config.toml
hidden_size = 160
num_attention_heads = 5
head_dim = 32
intermediate_size = 448
vocab_size = 2048
attn_scale = 0.177
parallel_block = false
init_std_qkv = 0.0353
init_std_o = 0.0
init_std_up = 0.0353
learning_rate = 0.00125
lr_head = 0.00384
max_grad_norm = 1.0
warmup_steps = 423
batch_tokens = 8192
MLP neurons of a small language model. Each row is named by its layer, matrix (gate and up: input weights; down: output weights) and neuron, and shows model dimensions 16-111. Each number is 500 + 40 x the weight over its row's rms, rounded and kept within 0 to 999. Numbers have three digits each. A neuron's up and down rows have the sign that makes its largest values positive.
After each neuron's rows, "fires on" lists the tokens most often at its 100 highest values on Wikipedia text that the model never trained on. A number after a token or word is its count.

L4.gate58:540517539501448538565483549473456515539551483580505532412541494445528465417479417584554536518536524469491490537547513483429491535549515434443499488451448501497565513440479497499498494505481454469509454553456491425516497438529521475464504475534481467477496506490478523510447551488524412534
L4.up58:544514515471461464484511474421494531490533480492528518488546572505572458474388510546503463438504524509525469508541452505457565448553491392425507486543494516441510478460529558510488498474496482491576477475446524390510481476486553590524470518489449460514591517530493475554452545394520502513
L4.down58:512511515518500432484544528455545545480470466446520479516467465476503498543426556490497458507534529504536448520521484487502511463488512494435487494576538490502492485534472525492474514490565524496672517447442502545477530484466530542553476502497455522485536493565478443518429465455576530529
fires on: "." 27, "0,000" 15, "000" 15, " local" 11, "\n" 8

L8.gate21:501525506568497492467482525469574627505470466482517509593525539474545556516488414475526460520555473468473538517472498504498445456558509474471440461528546500612474541471552452512501447515554476532503501459507578466527544503510556467548504526519475434538511462557606429496458555463507522525
L8.up21:589577510486439527574523546502548501455562518449508428495468438481580481463537571429517483527521511498481452484400536460504432555490544493452389493532542486504530561457442505498510477559524409520471503452439544490458457528510546495512501551494589453495513576503486473415464496501519520527
L8.down21:513504471468449431518546514454443465459518523503477480515428546564441527494491477432421521555531431524500497519495498511517557500563500471418582583542549493569464609493384550522476527485498515525452459501458500596458458496493502526506557463497476522538464580459481509478465547491492492468
fires on: "n" 32, "ent" 14, "ctor" 9, "ill" 7, "s" 7, "an" 6

L4.gate244:568425432506429536509490504529540521491511512510503531509494550530502517553539525488503436453571496496470461459542610461507470488475491551465547512463468462522420525530521543492548478401544604523485467500457460483469514516508498385512479562520498528579498548534573543507495487488527544459
L4.up244:563523486459466507508519612506469567520529519476472489474456494545588512488572475472558513504517486475479497461568439461483523393516514516517473510443496437535475466577527549559549446433536487505519513489545453516487581476473451391454470523468519495504504553435437461491499522503526542512
L4.down244:451497553582551510485468465500487507407443504485474528469540521474445493524464544462438496464447428512486470538482451463491514500520484505483532472468459515511492470532431409534442472531449419504501458518529603622502495501509459513532510476493458539494483519519483529451467484463393532483
fires on: "n" 56, "o" 11, "a" 9, "," 7, "an" 5, "g" 4

L6.gate407:489543524529538548471561488599580473490563494593526411537506550493566521440491459386519523513538426556487495515490540526474441573476534572509410468478528502478494548461482553552555436456470528533507437555408493437469515550492558428500452456555487518520507556532550500555499572527503495499
L6.up407:462506481523471508513581487498484482496595447532521493507509538460490462473511500338580503470529474552503515554489513452464489521474486467504398553438551519521517549552538540518523498462494434503540499462475585502484535544554484461530485550564478569469545526547534498474557526418533521493
L6.down407:490468518449486481552441505417464464486509443433504505479441518498487548569454519588451509582484550436570523455501469459485515523472483501469536527495423470493520498506384551500461545520479451607509484461492441544518443388478448534529532486454561528492499515462492551461528538497490497500
fires on: "n" 34, "st" 23, "p" 10, "ent" 8, "ated" 6, "se" 4

L6.gate437:529438436498521569477514480564547490530534482522583490434530527433491509571466448475575431513511438502502479481501543486506471538544465572469505497468542521546488525556533519490459450469455502555468461479511449452521512568469501433452423522484511437507484549486545496579447587510452550502
L6.up437:499516549474504543528485525553593528473479509465411474523526495455540539572470508473533482465461421519439451486533489508548550491486587498425481514457532506505527513539546487583502499468534462493493489417491561465523503498500495521480531466477503480455525550502495445636437478475519557541
L6.down437:506426533538511453500529471462484564492407483502448495528475526554494544531480482489487456523458530534460485503491530518486535472446509454413484540502448502586567555530292524456491496497494482488566500490541487557507526503529501496505578479520523508559449539494516561527494441467508522467
fires on: "s" 26, "ver" 25, "n" 14, "o" 9, "st" 7, "op" 6

L4.gate209:513532531516481476497537500489477515496566478531459536475500468528466509549575470495530455478485420553569462452450449450509565519479497544431518529504491555479448528519465507450499528504534550441506448522480517480421513459391468431474537489546496483483499544546520441507430518544474573467
L4.up209:520611450529488475567529469476486445530516500529449472438513587558520487474509430567484559593520515457554506500491453524543515480509519488531553502480459446494530490524546520519532511516481537494561505434532490490565516393481488519409465521531467438488493501527607513430455456539497512509
L4.down209:514539559460459522509522519510493548476514499572525558416576469503492525459527540529534494500439504524493493466553526503491485538463491437418490476469533512472496419473511483399536484555511534454510509547561554444413529459529513446491559489580549548484486476548441457514519506532574487458
fires on: " |" 27, "ra" 18, "," 14, "o" 12, "25" 11, "26" 4

L8.gate187:524539466424515515525546532601507404563460529511539477442548519549510513452413513512543457494498483530491479536515429571416499419514491451494491540524470475599546476443533518574487492558525499515473480503521520485541538486490477515476524506529511463512536502547566468518461470464510481449
L8.up187:474492586512513526487487478510436556453495473496498503526552478446488497440526565518429476481460461488541454534470493481429532531457565487516432522535495504511442458541552456547491551532482571520438460602484557514474503474538469555437556599570505466468530478464498522523534405465564455507
L8.down187:468464475527461532514624458459493463518447430513474474530519562408575528513495506507530506592568488418510489514534452504563508457452500450517549491492529459498438505514515473488507523490502507525458492464487515510535485489445550487544575482491515484501479523511438487536500510481534557467
fires on: "ce" 14, "for" 12, "ec" 11, "or" 6, "ar" 6, "g" 6

L9.gate44:533487489461455492504463470560546454498478475468525478520496417496477507417532539528451495556478611515480464488593534560480467450503465448476500459453531451511460505454482479511533449464552473484498483487477488489601456511531438529513499479444498563492453470570512509495437523514437445458
L9.up44:449425562503484465441514473482553535511512506455563509512486456488545447502529526515498488544454527435526488475498513486509446449478460544492476555510510487540504493445481571460538546484510478429487517564546506510500514508461443410517526457408497562479461428487559549482510534504445499425
L9.down44:485518483534510504442522567569534408491505460499486426446456578562456530530453462573533493467544480416506520453513509493514504555477527473537488507525574432498513483507426507449517508494501520558435570520527504449430532473456588489465503475539496481462476496505490490506582551490515466520
fires on: "f" 35, " O" 8, "ce" 6, "ho" 5, "po" 5, " 18" 4

L4.gate169:559575534475442469532522458547468442529491523528491520502500467474445516545585417526561519471558481427541499536493493400535498486430557527533517481536491496500504523486496505474516527538543504457474504449511504443509486477505546499438574417501498489509493527528516509423490478485479496541
L4.up169:505494471445467448579462482494522476523496437552567475516491541535508530509562497453492539538472545499454518552452508416577568379489490541510451465574551537482534516440507516583492526484450468502492558415453516551560461498476453518517444459481528528565472492474512473479464484425501469560
L4.down169:500507539521513522487484464440596511523522569522529435528541577455485464453510522519520455523506554502451489482517555481482469468522422465488437545496518573507444472462496484476494508462538543482527507580495494602481586453596505508517524461503529493466549571565464498533515579471534490481
fires on: "." 36, " |" 13, "," 10, "e" 7, "ic" 5, "86" 4

L4.gate325:579534459505535529445472515633431484525486519512524492529515596561499549553510509482521510481538473549544456562527459465460461554412474545492568480482507450551507476484494555543458539510528533504471502438527506472571464449524605493529459524503425516430465505459510531574475467472505534513
L4.up325:485464503491520468474464499526490520432542516495508483506530537476453531509499419407528437457508500438415441480574440542516460434435573535471527517442490506472496485469479526535525478419533545474521417484523504510505492397528545449481470469410483455481517520499464555536479508498538502451
L4.down325:512478520493494455507587499546492523495357498458506519526500508473501567509523546451483496527493477474469552520541492576439464419502532494534482442510506490518493546476420528495511444538462494466539479401479461499525495544532478469430490514430521551528543543538457489534491464516518604475
fires on: "a" 15, "o" 12, "st" 11, "mp" 7, "ver" 7, "ter" 6

L4.gate423:457508523509482506457443500455459510500565468477505483461542492421514426474433476497507492545463533498524565518537554503494492478564562462466471452525430466525490534505477434504572511550469444489505453559497530487512507500441438524435493443499485546548540475439507456490493473494453380465
L4.up423:526487563479540453476476484474494450486511472533573516431489460472558471491461529521483509499459574549590500497505509534476480511551540396525468512509494550486509397484480484536465553563481510504461522570492533422567488476470434518478509403459501457489481554460570560513516490436486439480
L4.down423:484524514488476469467510495540570604461444458434465526539493467528431546496552535526449528560514495495538502487519436474489422485472535543438531511495520475534504544514443446410488493510569527454475574448495389468496450433486461492524549475492504493456514514535494585499487481479517566501
fires on: "." 66, "/" 4

L9.gate255:532502542436517536551524521492500526523529538544474471483482529513519566470438494501451534512512515507436502451544516451482541494428486509465482555463543549572537581433543473534475490471511572507522510479476565501511517473516480514502557517454496447460478648551506515525530459521454462507
L9.up255:510480414526508432513500472507443514474482471511435508487500514478561442457523474513474513470416516520535484471562539444476534462435475514450520483474580499565437597503456501454539481473477553583526513532485563497518483486483518615587444507535508467488504512546501519519515481467526512465
L9.down255:498542530480424526474469420450433599506490509418433492479476485490583462466446519506486536480467549437508526568507453506433479467469413485520553441556542474494477494506454527466448512498412476483524538509521543513494526498475524469514473518497476486498510531465476430470567484507558536540
fires on: "l" 16, "ul" 14, "d" 14, "ed" 8, "c" 6, "tt" 5

L5.gate66:491486551447513480607486488515513527546602476509497456597507512538499489451482494535408432424492426484465424464441475532499508526521564495490378491568443486490544460508476542543488517526468504508491523554484504512559590487478518406508525461488484519522550500499478476547428523438477549475
L5.up66:531573493479433483518497547509425550521463589537495447468430573523498521552452433509520465510524492469549417511514493577480500457496540476487532513461492469520528515501546535559546522466481520427519499492531527476566457405505434465505535464491537504455513488522404460521444541529551549546
L5.down66:550451446502518564481492540435534520472585447532490511571499468400496542488553566482561501526492502495488484515456517568495443468476533560491498533463507535570551565456491429490527460435503472526480521523475501523463601506549543496543493546558529507540611528508538552520519499480498500418
fires on: "man" 22, "le" 12, "se" 8, "ar" 8, " (" 6, "a" 6

L4.gate5:490507558469505457519492469483445460418558511504486452489439460500497439563485516493457496439573460464510476534430452525471450507461473482435465534477494491491455518485478533498468457571487560494420452564478434511424565526569504490467495496537469489571494518495531531465458565552466505449
L4.up5:532526503514499477509510400530503498555519393445489527484528488506516515461474466542523476552541520464447531525462477462433480544549450537548508451476446417547500506483461517446528501558453478442510532467546512536517524582508543522431529520545555449517460487465460487514505447483462560510
L4.down5:492530540462441483535474458527469538577539431522513481465517506442399511448467514533474520523566503455471453465528511514503500457495467548425500483475486499550454496510473468517573514500579491538447506539486567522502402474520495438552442456501474528452491478470474463472497430514553499434
fires on: " " 39, "p" 24, "C" 8, "t" 6, "ki" 5, "el" 4

L3.gate284:433470540568530471482542471518519531499479477519520463513564457528501549487518605501441545508445499528452511500537515488452469517468512484520467501460528551516565497535541576582507520526465525467522471484532461480444539467555438533581589528516478380507537461488444448505557499408474434518
L3.up284:522475652467485507500578471542524503488447533489472492525462457499460513502478485514469517569512514518510508486472434503542464490498561541455476355482500544505537509518499444468491534517417487477535496498530580485511419469529535585443495487466549465453491504417549487530523512509442505534
L3.down284:504518515476451511496479526457503499446433540511587454493447523490565504485510514529496419546476532465451466470545521533532455465534548513562494466477510491467532478473507465491491548464523478467559509507477553484413488468590490582482537453454460477483519549493482493482530459517576594535
fires on: "ea" 45, " such" 21, " office" 12, "→" 12, " title" 5, "op" 4

L9.gate249:507527547483526481467467515546552532481514468484409520502538509535498502451478441522559502507523470533509546545542481489490508487425536437548506598454572441558496456530577521508486424466519493509510490482459514520473522463471493481540555474464468456557504569503481506504501529524450557536
L9.up249:539461498479503487495528509528420528533515510539568574543436525558525537419578474511492450577514515533521500518577488465472521552510507482513497450470500465553457520515507519464544507549515458520536476527492526545553410489449446545564490476545530498501491579498444458577467534456491527485
L9.down249:520409533546449584468468501520516550482443469470459516544475435482456513472489464455520497468513550516570473555578513465534523514500456517495445444521513427517419496493571504541494476504506486485580442505514538463464503480499547502502488551501464515507605523535429498486521525529478459523
fires on: ";" 30, " |" 19, "ed" 11, "c" 8, "ni" 7, "g" 6

L6.gate311:509503547526514470480403524478475542474565420555509499557526568602499487481506490489453454458516529445437482440479489513507492485449502523409467524471485443523545508440566461487553535475519516573497451490496537500460541513401531441460589493541451494502524527585551540510449444491487554438
L6.up311:469594513482460463500470507456484521420495556552474509487468560492512481477480511516488465528589361517551477535377467453463517549461509411532510525434500549506495474465515509444578425451545480458501449437512510509507545569510539531515459459520519478443416511565468483446495489481543552465
L6.down311:514424515468524491550486478556521540509505560550511473529517471488541434603501481437456476535483618524471506495490515521448456511484511478524470535485453455450504524489473490464517500416473549457505503465477443517511495416474454478514478581509471457554517527450525475473474540460452550557
fires on: "e" 38, "le" 10, "ment" 9, "se" 5, "ric" 5, "ron" 5

L4.gate266:521555527484481457531505470576475501518503528546472505488478568531555547507559451499530532575523457505476463491468445521499479491521519546567531489472407499530522561531546487535549527514560523413539487446491456531497503507542510524475543483483548458434450562476471517496459416523490537478
L4.up266:544487487537477469517559443493447441552449481576483507432517494386566492481497508514536486503451479514512492529525570500452506593440550481482531422442447480470558506526495518494494492454483572480557442520498553482474497450496468537508521532589535520502555503521523506525426502560476478497
L4.down266:548548560474513544568546462514479501427458521570538488403567489565405454489374453486485455489463430468493533454509449410529530515486471437514480477458518472503557508553506563497525583511438511516510493462488528477461507410506473513506488529466478497459477518479474548431465498504501493452
fires on: "s" 52, "o" 12, "ation" 5, " |" 5

L8.gate396:536513455520570463519515496509547448555518519541511568486555450453522515411446546458562511482571526478537620489461499551477467559480533538508499516495483563484498546512554500481557429557487487486508464524495516489425447508501503485497444484542563512432475534579498498451480527563521441432
L8.up396:493523497602481475522418472485476539499447586496516497534447423463432505539496533574549530522453472447496498572521500432535490553451483490529464485564456453525419601565472522497490531506452473493504578516536525525482559455481465537438553558503469510478473466474558504522545486499526545509
L8.down396:472485460486495429511446537444534468472546516462533491505486452425497530485520470518553438532554573457484480483502485568516494482482514506499532547520489480510456446439613545551504532433506514494453534489500507563471475506501427509561611441531477494543490412517481392535538501454462516514
fires on: "or" 40, "vi" 13, "for" 8, "i" 7, "st" 7, "if" 7